Weights of a small transformer language model.
Size: 16 layers, 6 heads of 64, vocabulary 8192, 34.6M parameters.
Architecture: LayerNorm before each block, rotary positions, attention and MLP in parallel.
Training: a variant of Adam for these matrices, 647M tokens, 9871 steps.
MLP neurons of a small language model. Each row is named by its layer, matrix (up: input weights; down: output weights) and neuron, and shows model dimensions 48-303. Each number is 128 + 32 x the weight over its row's rms, rounded and kept within 0 to 255. Numbers have three digits each.
Before each neuron's rows, "fires before" lists the tokens most often just after its 100 highest values on Wikipedia text that the model never trained on.

fires before: "1", "2", "4", "3", "0", "5"
L11.up766:127117071191154123139179076118154137097091140163116178136115122137162124102166145100139117139140171154112033108144110135124158167123162174094088105150131107171104165147125107096108146172107067203178069097111095171100157170204105119145132146146165094046110131140085104097117160094097098139113070146200155134125153158111129072098125167092115111157157167139138169145090131179088158164122104122135125159148144094156147092173152083143047139146076124091136142142139125098081153146153100144162128118068101087120115142106090138151142139146085166081152144145194115154124087126091200120183179169183143133094182115194121124107118172134138138153144107085135112150178140120151156119096084118165058123057099123106144153178096078116120113124159136135114092162180137110100144143120082
L11.down766:174132148091131124139158096145077140129161109125152079145122120155150107113165139095129145158066111190106117184100122128138099119125146118125057162163161126121106113114120157135103050106143172116131170108140071117080110129156137154166157092116177111195127131147126076101073163112091118200097123120122167046119104157136172182147129119131166077109120163194160110117097147154166141068143122209098083171119144135149091155180167141134129166101142109132094059111159157112139162143072086123130134126104117177105107127119120129089100151097061166157086135120137124162131114134138098144074155208132138103101125101115188111078057134130134133136141143123191141126102157133105139134156122127184095141152162094171202097145153124125143170159096123205141138084128120122074071098147127

fires before: "s", "6", "2", "5"
L11.up667:180103076133130091177085103122170144156134112169150095097084109159107077163089105144145185119131145181079065116136158137140139126115075138139096095151113086113122159136171142179130116086076101085090111163110139114089103121149161093101169140141147157092150131135144063146092091118090174086141103104148116095116130179099127183162106158099062169098198130140130128203163099085143084176142169116112170102130125131147104124092125096150071224125171108125143138102182142109112113125117156125186139207159115083171148113140124099067069073125193121099096133190124106176129089094065135123112130103094149099087145141136147168143134101103108144187132158198166182146145128139124125096099119127170061153129147143170163162171151113122158133108123102085119187158111165142079111065148099
L11.down667:105143142164086140108091100160090130134146120145061138099139139131119102139083138149157128151141100120159135142179132140085138157180111135103122088125119094110126145168134071080100225154148141114154114176135129087086153068098194143163099110112149111120123154161162158155115152100111151106099138044114139111136150152110116104102140151141150122162159195078144138127138136134088165087118142169131127154091126161146100141052072100166139128099072193139113173052145105160106132099175079188201144178130155143131097121113124139128128091128108147125117142092093159134100146096132113128131125118170099160000109133115145125093114125064107103064097129135195072121101116144148141100103159135118091172157125135145166168130124146147119147137171079056123137120108100063156131115100121

fires before: "\n", "-", "."
L3.up1068:170164181142108107135067143088169113083105098152072090047109097100140167068108063107156145146116126150118147134130188112156066139084156090143135156133154110098116125105117138154108150175154130142077141110136105162138173162108184186179196125163136070135111114078127129103077126157111110133159143128153108080083193166166170150102145125145129111147135093145110151095142123094133174135116155085120144091124137108129122118102093157129176137155198118146149137102166085139117156175145160111172136145130125088145089139148166104075159156087155150091186069130122081198085113134173133137147177148165181145113089120156121172158079091127140164164156163158125096151089163152142159099159161180149102142092162144146150141078101078143092093136147070140102176163097080117103095091134119
L3.down1068:168122091132170158138126138146186148151149179135132125119166084111136076110072107128086111151093137078092144162145103095102133169160135105189109153105171090108129094119077103136163082149109137110104106110109065093130114147122137111120177159129181105102090075142107129100112181192116192164138149132122138154105139144168167142095138121167102183087152157082129092097186114141119128108139159078077085089141123126098146101137150095151165108202142141191110151188104139130159213110115119164168122156088176132159126121155150135141157139090103133140059111168178134135177179077108156066170123100162138131147108119167158141098095112095128131135144168164116110107081136151123134106194162148115107158119144091117134126130176179094130138119063109110140061052127122154160198163057107

fires before: "us", "is", "ic", "ia", "ied", "ro"
L11.up1177:076161135104124127146106099113115176134109137141147103141123132123067160144109062100083118122120141100147085077171127109105094103174110117167168054096146121129140117115129130086149111139095108191095167176106128118131119136161174110137177145145134122112137148094158194087204141161070117110138172160126109111137129061124135149136045188117171153141104149105156113081170140120174074128121146113166082113159151158145141200148163112160119108131140119109126165100089165140112085115126142093122123125145139090150093114112197154161111110141125138110114092118074155125145137178066118172166118099192094127123161112102145182157151140158117149128130183140145187133132081138132101143138130065156066122132108171117140118103047091154171139181111110132073142138140140107104165108152085
L11.down1177:116116158118130144167172133092140151161161178101076150106099145136116082070120097120118073089142125144155091103195132105152113137122148167149122133160135164105129130128176100096116117089178128088121156097080119114151095140125115140117087194089107113118103138156148071089114135102105206143143084123127178094114153115047177188129109180125113104097185186120120134087133180128092141098149165096142094111124109106055167105110138132135156146097159160149119103072068113122126166097118101055106107111141153102135151057081181143125140167157119139175095102161190099120087101163169120083070114137138154126155075111145172113106152106130114159089132182156176133117153166153181115088155111152119051115171131084130111100140156109144103149092115167176095083174064175147118108142088104

fires before: "0", "2", "1"
L13.up1418:188112157076151131102087129084165185158157177144130093122118125157112109122090159131201154151123179172121102116149180146158141125131142162161123154123076115184061107142072116120063127148108126115189175179136133096121105131130140122111128146143111129165180140104106141135130162128095161147087112125122102163114138098142170152140141101081110069161125158110126160189139099077134185174166068101166109138203181092135131094129110131144176126120105112179130168168094176174151112106149090134120128179086094174120146128147206178088128121113184097113113002100145092139098119149088142143091134142192174130084137134142119139105118167099127148142132136197147132120086137119144139073122137120154116088111129133110145082174170132116147107109051088110137124130153162153111108079129126
L13.down1418:133090096107178159113137159078179143121172082122154113135129144150118123127148140105119133097073105108141115147154057118152099064155196128136125117050130121163134084108070170095099118094181106134101102160135109121156103129165074131143115114133111140174183154136155164162164148179116086106152142084166106170118131064069180171160127088097120186137142209096146108088134160202135084098105135134142116114112131138152152112126144120156129130145122130152112135158177144121125064098138146171108188096119134089099088122180117145136145086163175157072152141121054088138156145168207139094155132095151128094094176078096177136100046163089111104152143188075074155119123169061137149092130118111116176166083162112150174204096159104058067147138094107152140099109111111120168129113098079

fires before: " |", " States", " (", " Kingdom"
L5.up215:146127059145172126117136151092130161127090137111106182115085196204123176112064111121107061103114146143073064130078128090115116142102132097088065124143122060151083114125109112117050111159052101162182146142139105142156104178123132132155184129115176123180122109151115155139187134104134150118113092108189169136140115079144126124129122123130102111120101067069179066120148134175114101117163159159130120140122128078106160090081068147162121120103154179029099117125160169141136164109164140170133128143047111139144050110186167105138136150118143133136131122100173121164178082139129130105131182142093152126112135106140177083158148155100058095121106108079144123127169139146190097119127103167161070137126151114145124078105161167179126132116150163115139176184141124164142162148125200
L5.down215:144154123155081145112156078112112121181113158085155083161142105154140150138133108109138113087183134169138088113089076137050154152174102083091107104217132085102164129149130165066126076140139126143131152152089112133081214108123119127192177156104145086120157151146121116140120125099154103121115122155106145153109125118105074113143112115145085127098173163130113164163147136078139120089148095044117109044087144115127112121171171132172111125171117141156190140147181196159121128131119110108168165120114112117151145110186086116121177158135146123129145092150086187133125120096127193141150094157126093130120106172113139114085142108090121122107095145094125129133177082166122104087102119090116094191134109119096068115184146137117162099138142091107119138152167162123132132132140092

fires before: " |", ":"
L13.up649:143084137109154177143138135042098130094150107108118159094103130133126140116106138107131127125109070091059120079174170081145107123183082114125133110071151098117153115140136123141101118117102109118185112151148100113126141163155096144145113160191148099141175124178145081144183162112126118118126078123174132151116142137072147102098130161119099110103077122071136131202123060146099125097194131094145094145185115095115148115139069168152092127139090079128162165123129167157052144214118175147134168105191137099141100085146213139172123119078205187130130157063080105107130086133130136118131133128131066145108148153123197134089164165079132149193100182092193119183144069232148096127145120121182125119155166068118154163115069120133132157086167112111155116141163174126132137140131184
L13.down649:136120175123137138124107190121129108177156144138080133123062103189158199143132120163147148117109142119144109094145188087101124147153078099115132087150108075152152141137112065075135113154149168149124122156097094151153113124113139181128135159115168069128112132112149117115069119066163140082134174110125204122165140071127095145111177167092133104109122113112144126159132157147133125081091045134136136140159110085078186149130139131132112130102151159208122118138148115177163148162107130209178112083069121141144088161156098136109107109135134103110131137110132080152169138102137089073146080142095116154055072073069128109091038126148107145088141169125144136102116099102166145157136083102106146114130125153176113133168093083065132072172167188098134150127061174153139158155152132

fires before: " ", "1"
L11.up874:087125137139138155110131138102124170172125165166171163090163195168133085153113112163139175157094101157149059144093139163198086125151092146095101107051097089168106168109128108057150098142083108141153215122135162199138030181133098108128195187117143134133125122134068090113117138111091082111079065216179142143185103090120094146172121090153117138115184186151123154136140098083154150119135134111160162151125166072125122070098117142144119120137128158087142190170107136068140103111128136073058111129102117143144138175102137128132136131103177094164104097142158093187111074122095164195128154157145160133130154104162130171094110075112195112125098121162173158076115161132125105133121173122138172123128186093131119080174203148223103117151187094143100146192146159092112121082141079
L11.down874:095119081110130154133134102083103143132189106098145104110072065142135155161138110149137084091154134095129084097150090113160115144151122161152139087103077127121200190165128143127121165210166083152098171127113064128103185139180130119159140130112159114168124117130100217192110112145186105160117159141154105140126140100128093071222133059105111144076129120075143152113141146135107210136106125117113147136124110142126169150069146163066139138094153124120141118155126146133125104142180150198111164092151118112120147104178122051123138075134113099099147215130079138125172162170156105137128116191116164126046170144141154144156178039073166181174120092201142102093112108131134109117080064086206146103132141095120124107125132120147090098149187130108096122179168128120132153139127093

fires before: "1", "2", "3", "0", "5", "4"
L5.up1244:146117110138102092158148150146170182127113147127111209155111186120115157107080149098168164183102120190097130123138129175108126141129162104180130189098065085133091129136123096117057123130166083092151127153145192126094139148136120119121119134146111110147100165117144109147118153099096142151104092106106161104115118123119160124122159134105149101094125059115162188161185129099129156147188153132079106094167129086093114108154127209125070140130098213119119116075107198088086115142129094163113092101167121121122142065115108113111133139100071142113113114152123134136146198049077118132194114155181109106138151124147144158126144147159150163151170194069119136157126123152092100178174123123169093153087121072142151181091064119083170074134182112126099151085126119105118133100173145
L5.down1244:109110157187160136153083124146113134101180111094122107080134117095121085176103126119157129162124133110155111124180160058134126109137109088152168151128147123111124127090128110154164173075150159079118170130154087125135119114132093165167114131157131112141145044123128123096122146100109156123148119117148123082075148090094139088164101121171113114108092212137157155125091144114110169077129076147135159128115132128116124172123156060144165113086115135135165090088104125147200132123096121159137072155106115185170094125156149151121157144139124033128124125063127077155191115181170102151090131141077100127108188143091081099151052120094092105130118179174151134094145131119112051088116156112109136041131109135145110095049151103126134141111051176123168194128161168159130110149074121

fires before: "2", "3", "1", "4"
L11.up295:100137105134139137181104187065146129062101166129140185134105121200095132129120112156179121111144218103111093115066150146094155166173176113173083146124131136146127175140107104144047113208113109118141108142147136110102092143134095122118172129107136090102158152125099106134084170141139140131125137130156172103126115057210070172122102098151120134119079094157135100076169130117123143164169127162132122141152125124134156145161095123153129140150110160144108191160114104129085145154118171118100183113132112153105140113129098185130170133115059120114095108106100129131107122161074135054187155117131126139086144157097083112100121161094133146150121173117155189109076121099097095036098154178102041115132175153123187120175157112150150163158115179116128169141131142173137146107169137
L11.down295:116116122113141106212078173097140150156113142200129167130112148155120133089161131119156125151117133146149155131137138085163144141103148100125214155146109124112108150068095164149106066101109123061128106153133096157096085186137171154126132145145121127128120109115128154114116120125156154152127144153063140130139135106146110133086058113134116056101093078158140196096131146122100081132135160124102092133082102161171112118083095108145151119086096104093126130082129122101161142110157209077116102138127188144134161078117092181107113111126116110084187134104086095155117153155167120143091152142136181169085141084099136149132163158130138101142137114164105126060214089118166101108235177087117085166089178112155129161105172128113089157152090139130138130117111080184130088069119159

fires before: ".", "all", "ing", " |"
L11.up15:172089137077147170093161075097181115101132184112106127117151127148129145102150135121118211108151154158062157175106122075090098127176118109089145108088093109177133168189055110148091123128166076148155116150151095216122141117109132155151107112136163105142162144089110123145143092185100170107092080115222138104082119147084120068162097052093137125137157121135128101074181165131059117110150132109091140173094159127131159109105159162102114161163170114072110093125128167140086085174097139158112138158154156122158124157142087092171113186127151138106146092097090108106139128145150151113162159089154138133092124153095143081147112128120151085154136162101120133138135077156162082067112096130105132237129156088139211123123047146138182143073166110105144144102129143098145158107147159
L11.down15:064107150057155132146100109089132133134139104126094093131096051219115145110100125114093132109166126114216102128090144101082087127125035148131211191199138174144130158146159114158056119130181081113114127052145126114155094155141177107132128095145066054122169137148125124157117130155078147136112125099082167070127132074157080137151161106159125171157110155166191111113119109178173127125130152193135171088138142113108128134176155096138135096160085098225158121111083123144190139054154144147164115084143177073096128129113187184090135122147102097153136101155114088079100115121103127121088125058108140125129153119165074111145083128112147128137127165155129152107049117137086134112117119078124136114154140154133088122136109128101132128183122165119096105116125142161145126105132103

fires before: "as", "7", "is", "ess", "us", "ic"
L11.up1477:146131141172168160169112077186163136107165128166099082141037127116154093105146122142159156116138173102038015108099099087131112074134140084126126135082104085167092142106119164094139122120129081087146117117190083175097105131083128107182108146142108168122133128138108159105159146161133134081121126112126105153098134096084137118159130101097182197169095153112109112094189175129084147089140132120150132112155147129136168106129095154104107192141107104122080104153156119107097105179119128117153130139103162094168084110145147095191148131097172084175109112027138146137131157092125122046092109065136105089088134166079148116123116152137175148079188143138168130161172086190103161186102159093163104147133142077130135103121138124131123173136168121147087116126111153123140158103122165
L11.down1477:106112103114137190171120130098089129141152153100156089132177111141129110134111149078086109133181122111086129154154119085076072087103122156153124136118132140163097109121129125159133131138129097093158152125118174068150150157095142138103123113092108177099145095192137195071152172128199155116144088176106169107107183099153115114114107144083120157120102139146076080121116111125217189113117198129145133123111068122130186092196121168144123149062106108173143205111158122122177141131133097124120104109142146103127108119135130152166104139106062116134204136108114095166150188124173150128089134099129133052186097136160171136094139085116149074083112126137170123083137106154061157108151127100114089144125167165118069084058106099107147169167111178167187129104107154061182143107143125

fires before: "1", "0", "2", "4", "5", "3"
L13.up802:211102062133162120103134150088076174127134128142069176170080149192059186131130086098143092153183194124104193145090139124140160142151110145173085118131092109122142156170093111115100051120147102120112097064132138058127132078149163167124152148124159082118134154123132132143191104188119166115152100142151144074141098124120074128121143159175171133144196124112140135085098061158158143126103164146176082200169148129192146066146114159105109104142120070160110085142116168179141089108183135154141106104134107093111114123131192148120164085130159091130121137090117114170101128104088121082104198150163137127133125175172114093164142149081195169109079111128114144122120115113089115151072112122130137127110102087097175134152134101172145072073135163131133102094138126152079129132131140
L13.down802:175088095086058066096158086078116115161165144136130142128166161096170086115193117086121128147113080114104148177103104078180165151072162137127083151130175139170156186115115184142128131114103198135108093166147122146082112174104113157078081145116208137117151166111106165137088195070126188158138173113110092152171154165157172134169123168092083078140129186072066151065142140134098146125200110162083156100134085095085167088118137156148124151123112122095117164148105143093109126165144108106169111118127102077089146105170101135118150161096120096135113114086157188153104115117159092111158144138094081115031108096097117137084170144130139155099120138162159165152119127149156185122127157103149125132077157177143145160147184138141157065087123147125086121127116177179173119134129123

fires before: "1", "2", "3", "4", "8", "5"
L11.up542:117147138162165086092140107119151084139125056156074183123085151212153148088126123181162087100140120118070069115124131204150109091159142153097137135191114100085136135139190146142179105130088104154111119125147124122131124152172134141125186187171146160166143142119118098109075151085143106145115135094128172125107130109098161172131109165122116092188087093136089115148147126115089086154093166214157119156092064118153119128165160122094142150157187100125125110143161097062063180088080148106140108130138109134132132151127188090161137141108163147065119097176136090112129068098121153070125176111130130103116143114112179150094123132103112150174108162125119107111127085160112169083120092190129069091108132099111145112182162095104162086055161106192078135127184187192147106076172113
L11.down542:089049106139110145150088194136155120114110118138159116109146152128134127199122165146075143132136096182118144076100158091095110141143159027103096108126168166168117121146151129148117116106105079185167098089147098123138135107120118143106053132105082153109055186136159123127119122096107162109046151169133123107169132134144109172113137104142091157099135129162160145137114255106165180147095089095160143141126170126157130124137124124064183111145083168152097095162121115188101153107101109126125087111142175126098122067155141109205109045073109092111113153126097143151133108135095137149126103118110209144135111148154174093107117068132056173080166162179121099151156155142083170135110095115110175111171112164180135111160104145130091102053124102121107117236117138165089103152132108

fires before: "9", "0", "2"
L11.up153:144084131133116150132106140162145127120098149124159152130113135079069129150119111132200195164193095070133136059110143159158125136140070084088135131114096106133072158113092133113144150183127165122144134145151167150071117151163129204087124157100139129121106090123182124104126176138104151074136115148182145119182113077085122072151178081170124144171153147167102167099120096138060184144144099129098070095075124089134129177171136123160142137118135148155118207095150113165091158120145143123140150146105106111155170113135170150160150144122185143171159068111117122133163167158124136104180124154156193140104108112078148127120232135125074163104161149103134138138133089122104100162110138153143171101120116130144184195115157147141151075191101061092104175144101105085138105116126171
L11.down153:134158136138177094122131130109128134142170122082105183113109131085151141053133194140167135127151184142139156164156110114136141129135131093159114150153162070129208044106157096141178175076108090158137142137085128132101141104196124149103129151101153109120104086147097121160124162104103109098120088057132157131117092109140115153153184105102123127168142138090125106081086216110064137148110097164104060135130118106079146111153137128125108162078099149170184159158107111176172123054142145175119128063097127143127143187151081139116087073184091134166132118113139128232150140130138116108105030148077163088162129076142170153126148152138108166152151144085125125138047150102115095147118109157096139115147154116148138198165136146128102166115119187091157141135126118112122111164099114

fires before: " ", " October", " the"
L13.up1231:111106140059118174178155137120136182115095097107108147175156121147104099052133096161172121155104170137130074137080218151135081184139096164178099144046140102155113108103100155151174100099131170094075208069138143112152108142140148190138119114129160105154108104117119205143110184133112138154090062137202145113134155132104143102056160094180140123129166127205120080139129123143140129136170143133114105138156149073192104131073114153126147077107114081109048144069126142095112136126090157089190140131068110163080106115090133175131152151111080085162139141151142065103126108136113132190140162149191187128112171069141180164113157089055204121140073125174126177065166126187132128091104103144157146170142070114085111136112168111164121141119187124093123075156154161159112151124101131
L13.down1231:120101140124085140144151130130115070077104124039127112153102104150163134073102096115109091079149128157104109159089137083137122145168137129081169119143098117125154181160131146109145140149088117142153144112133076156173123095158152064193126151108185142061148159145099157173160093146137129094084139177156133057157147102128210094138149088128139123140128165141123154094149057227133103171151148142163101066157112131152126118060156086103127139129121118102141105123141144144067104207176156146086158113091092124114115141101058088129126135207160162205140106133062153131125185146122112130113133112150117074024177187162109122116141153117087114129186110134156112114094132068110108083124131162146097110079085121097103107177140124173146146154160100091148169137157071185111107116175077

fires before: "5", "6", "4", "7"
L11.up810:139097116131088149172116190117115152134158172168148155132076111152154125093079112212121114195116093154069163130138169146165202145147107134174111125111101122119093166121077137133118138112127153134040131108160131161118192126133100104179213118151161137073169120147145139136166221149108192070124127158174147113114074119171127090080145125109122134176145130158116110117145145098167101163147128096211156149086142129144129139135089053146106110152154169086161139153217106076084094114145151148170128144092145166179116151136171111123115128113114088113078105102141123095078158151133143073156116153145088142107116178128103167105116173068103114112133129136163162166106056177100185090114162168041141189156112141083124058121138111180108080092148139162114112110156146080111159066122150
L11.down810:145178104171110151096083108122168147139128154133127128164143141119140128189115110118123088173117101191098163103109137148151183098116125145145150089071088107134138168177115124131074186151096105151146141117161099115162102065114126187145143087138160167105168146124150114152115113114111116165124106077123075118076121143070137139135145102093106146164130088126128124152099145136104146155180150099126127165098138143137066188126172110062099113118192123111118106087148090051119163074197115172162105166087176099124157131145163140149100141080114098160122147092096158117087145130103133102174078162110121087015121175173078155134155124133109058152141114065113033123169116164160123164052121155133137116140095173146064055103054102127126116089118144099115161093156167082139170130129160

fires before: "2", "1", "4", "5"
L13.up899:103147121086141175120129192102071120140157094174155149101116094137036129138087144146117132110151126210068094090049190198119160194114125076137087154107078067162127128073101130122097170136116110116133111146109118104121117088146158171183103227141112121098091172106101101113093137100068185084155087151130110146145099173152159175147067085122188119129082066129093109092136140121132145127111105137128194159170120133178170113098117107153114115125121147145151117127150131147109135178149181118122148098108153117138144099162155103131112160166110107155130106144169137111110153110117113113213174126119159091084079080101141153119136115079094136161105129140146171172071087165118097157077166135117034130085101201118125139130120093129159144085087129128152127078190114122104146092122138
L13.down899:089134155106148126109120177030070124126151129144140124131086134142128127164182124168080076150092123125120137092103114097117150036111115153148126110108134060139117125122125123110150110144123081126140130114096098112093125189096118134080112103132141117144126140080193167090097092154188097166094151109114160183144147077101070158113105070137050157074129131126093149124111154082129195168149165114139154129119140128103140127156099090106109107142147174146111124152060129117146145106129153150185050096152120126156135151107153187110193119161144142142138139122161070104125090171095128124151153199133135131100172180166091155069171163090117205139115106119159106121193186072144109093149150157119159142187133128148062133167146042161146136111068105093122186100092160180132092129112124

fires before: "2", "1", " of", "4", ":"
L11.up393:144128118106102111087061157093152130113071123137150143125147130126096176126147095169095150151158163126090111135164152173128108137144134186095117103118112100116157134171068167141123132155156170116053109147100084105153114101134118141085118153142119041134133125137128132158139185108124151079138112157107142101151120147129095104164127126151144104086120102112156170185150120160170160158123131144083108176163088066176166098069041092150116115112119097120180092127084157173071113175111089146146158097125081109128082115160143159150170171123094111083107102110086163096130109132137153099173123127130192157080129161126155111121209144133121166215186128111132148116131145129098106134168084121108109126128143156115155089173158081141164138121137109163091120109155098216137145104126190
L11.down393:133132110159127115140127172160151087141165129131123133136172116096150164118125119147114124146146183196133154161145159135089099130107170133134071117104108128187077126150145091091099116113120095167180133150081099098158132155093118079124180174098157108157117130105174157124054066112119066175104155153066161091229157064069109131145095142120110162122135095124135084091142156118117138134167113107096082120162049136134172097109162086111161078100109147120099160137124131095173143162126164093114102117142095124122143150100094206094079167154101165119146158170103132120138110170128136080069124108094182182070095116164102143101121093117086150085134068149139081170151177106118133078177080145196121132139176150144157150122168104090136184108146116165131098138091106101099133149161138

fires before: "4", "5", "0", "6", "3"
L13.up1246:102130121146149133140074030149169158125128108124115122141187124188119078146141115126106154148120096127141129133095141080184159135121138118190175103128149138116115204147063123163104088135112122181134088110131110186118139117119079116130130096155134116115067103094124103133174132178132131105080154101171131143116102141110173119151111072106095121141117142095154185101139100178114152157071133096152208168090136129138115061082149041135070129169126160042228123074142141157111122142146126119145131147095090118075180154086125159107117152152048075127151163125123099110075149146080219154140128131110114103090117148163137148119114137113104112170136145143108087131109112115159096172106172092113089133129060140137109171136036139117123135112103157108167161133187175136110088131147103
L13.down1246:173102164099172157163123163173151101140106091083145113104128101150161122135075131159139101134157159124107105132116106121057117168079142125128131171160134090129154112122158123131132082108116116123099138181109066137155135164085122127082146136129128142157106100118162136147094144150125142148105172140113123128125081108135057140095087098092179151047169113155142156091180152070085134133133090132134092090080085153109164116135112111125131090105139147203101147114096163087091132112088123132122169159115186129146127128058124070164082081149175184131117158119104139154102131146156118131058144119151170143031151195140103197149163130110137131074130070127081135066135187131035073107117143150158128132123192172143167120098218094178181117142167086167108133154074133199161156141098148

fires before: "1", "2"
L13.up1078:106137094104195146095190116109159076100156129150178134077130105158085086140066137161141060080140120093111086086102175094152076112129159123187147113179120113118122081170110208102115163119113120137133158149167166055125077122154095096143136169129193094149087150132104074119131161129152114110091115109194122129187139158157185143090151130121177120120107133130092162108120172134139127158135122138147080181078129159093142077154090045086139114140115109115115098136128131072126177118056200158088115107103181107137102134119134091131142087116168114052111126078171131150157062148090110120097141107086150150101165119093085122102168168098104101136163131177196154100175110083111163064135107132124127134137103154126120081145156099074135145123175137171101024112188083128083128144141143
L13.down1078:120096108098110187115098162145083137152080118089105162144186133093114140142153122095138113122087141138088134114204092072095103119140090134150093116139058122184136200101071094132111136089149134097122128105170106122174090108140124151170099098126093168183156156116147153096138135125117139086118135145122159170148140122155075088125188156139118111117155163098175160134144098075130137092075173145126209105096083125154099173154161137136079175155082133153119087171154053077120104144105094109181144127099112144130164116135113130130081086188095109125128139103080117077080156150127144110107069172138127101093171166167168088105144130144144112098165182127098099085147175122130062120129174206179144110083139123131057110115094145092143104119118131111099118195120167094157121139132138

fires before: " |", "1"
L13.up1327:153123125102168145163095155075163143090110070148116163179136201168104092134169134108145122079121117149083110123142099155163180131143110125122128053092108157127148174149073156128143149151111105221098133167148104148153054064098147183087194187048139136157074125136104171154164155069107128131090123091206124138097185124142110105104105131174138147137131140099167125161117086063115107128127113106149089127052117127153137130138108149129107128105114160106157094148135102115142133141147113148133092134128096168120060145155209116119132111112126108125150144108105120161108189173109155137135096133139102126085116161078171121104141176128209145131063148170126120161079092216141133094135136144116110155126151094137118116108091092171131046081174151130097118111121122118116118147180122
L13.down1327:160145105150104094131146073162112119163143120080148112096132077064108110105075176174113119149148143103159093135125089092117082120085106132198098148080102154119101091145146127120156115152134172102127112133144122129081192196169112109161037087125135100104172140114131076136109111188119098113163102165089150124118058148097171082151142138100136123143132140155084142121149089181085096181178160147125159143191110171157120120134100117126139120146124113151099170110090122106070115102137160071190151126179134086100193137136081147141112131146144137078073139168093103100118116130094114136162164148162121081106155079135114148123166113076091119140149148080129117077184158069123093080090183108127141131149099174143125139132189154123107171148140111101096141153176186153167145107128099

fires before: "1", "2", "3", "4", "6", "5"
L13.up706:055147097104207160112149143090120132106152088192140196106118137158121125171098126157068150172081135113128118161147134161166124165067090152124121093101145117208148163163143140127165142105117176158110121077131173111100125149182124121126132119115164134080133157036104121133130185123097130171100113134161139183191167133143082111121095133156055148158139083165125154127162151070161146118134070094152126122150120147175121108188146115083064110149139126145171127120104116107114194124121142137162084120125136137159156053181156170102160165111130147125165136147154111138130126177130131102121134097083191099091070146154083138089078147132167120073181158149164140102176100117139113112127165147052131085111061108096130154138126166157183143088107161126113173133107145097073117092181130
L13.down706:131155092120136121137132194095096085061141124155133112153078094132178107154172146126103114144048055157162123124115136124123108110097115107105150097159128146162107107151150105145132091112184116120117115197101127109132094106112150158126071147118112101127122134136127156137138102110202164112120130156082149147137044100156130187173131129137120172076109152126171128108152139139180121181099114109137158093093104157148103108114096112168158189116132172072134110115073039111173142133119135101108122125150105135158074098102132147112100104091102149116116145098111139108146089103082124099085146175111118090147118124148200103073140158137055056121113114175164085121169139153077150105112129156147097093155140108113119152216167127125182100124137110154154136100097121145142069126184108

fires before: "\n"
L3.up1359:157142140175107158159111173147161145084154076076139117092096162123123133143107117141108165120169087119138121105148161131139132117130115139158156125117107106081130118164132138111163125161186147168107133152110062184142133145138127131194125182110120093093103107131111168124122151157130143115154112116173125092141137115162079178151129122112071085099134153093053104164131139093146133093125161076151070134125138119133167174122163141153104140142156134132094077079117082176095160126108130094165134126145134091146154164122207162081164110169153104133143104089123172189121129105095119096113108124176162126112144166138135114116061125118100139092121168178125137119153088148114132105156149112144160145095122154086123137129136100107073102116181089153151122147097168119190110094162067
L3.down1359:093145109096038150170228099123122201114137098146166139113126136173119082094134105156141177093159160131092103125143146112123114195126076097172187107111105082152088118154172178087193166129094128095117094133109123167115065117128117113154145136111180129088155091064155122118159131164065119102090133142148142117122073176175126137128071116094103119079115110126165120148186134114169149130135175094130092113148106117140117146099122146161120195178120150150131086054128125090107178145121119168139142142111152116122109121085117174130190128153117149201101054109132110171110175088106097093138136099187141094108144162133110115138118118132107099147137154125122156144151098096127137134128183117114121159148153149094188177153207092086120049148143107114138171137161154163110140112149143

fires before: " |", ";", "us"
L11.up724:100097128060148171147123135140158164138134098137090169157103115138104107134118142119037127130058213110086126077125126096107085102119104160161115065058125130174097124119124157081126086119144080210178138176114079120111118100144109184148075092137166138090206116175141073105171159146122154043111115124188178082160119113087087128098129159073126130125083166080159130142180110125077139088146088098103084130114116161115094172119132100064101152152123139120145138137103124126078181122087096112113145124172166169144112155180151183166087138130122179159116162086167117126127113141189188095137124184140165119083135110147123116102134072132156147088143160131185155151120178148122130172093156159146143185071109130130125117128065122157143124073156085130105138155176173146149125154112135
L11.down724:130152096131152164145112128107162085155093173078138147108125104127090119105126115210099156092157133197154097126142066105159094136145128107123147114145161127117147151138150094138149140085206104062090114189175107162143089101131177126061071156120088105134095131101095151189104102141140103139122111091167141053091107139094081131153130095125087154131145191098105106093138066127064139117116163126150133112142101133164209123110131139195186113120126099111074177101044165124148153131135145113183151091089132134141117176161149079092084187147078168090114140167125157079103101143136117113128107109115132150119060109179083094114109095167103100142203135133148139163088157160149132159102123139178175185148153139087135138073076110041139127158188143060093205139156149158119092175105102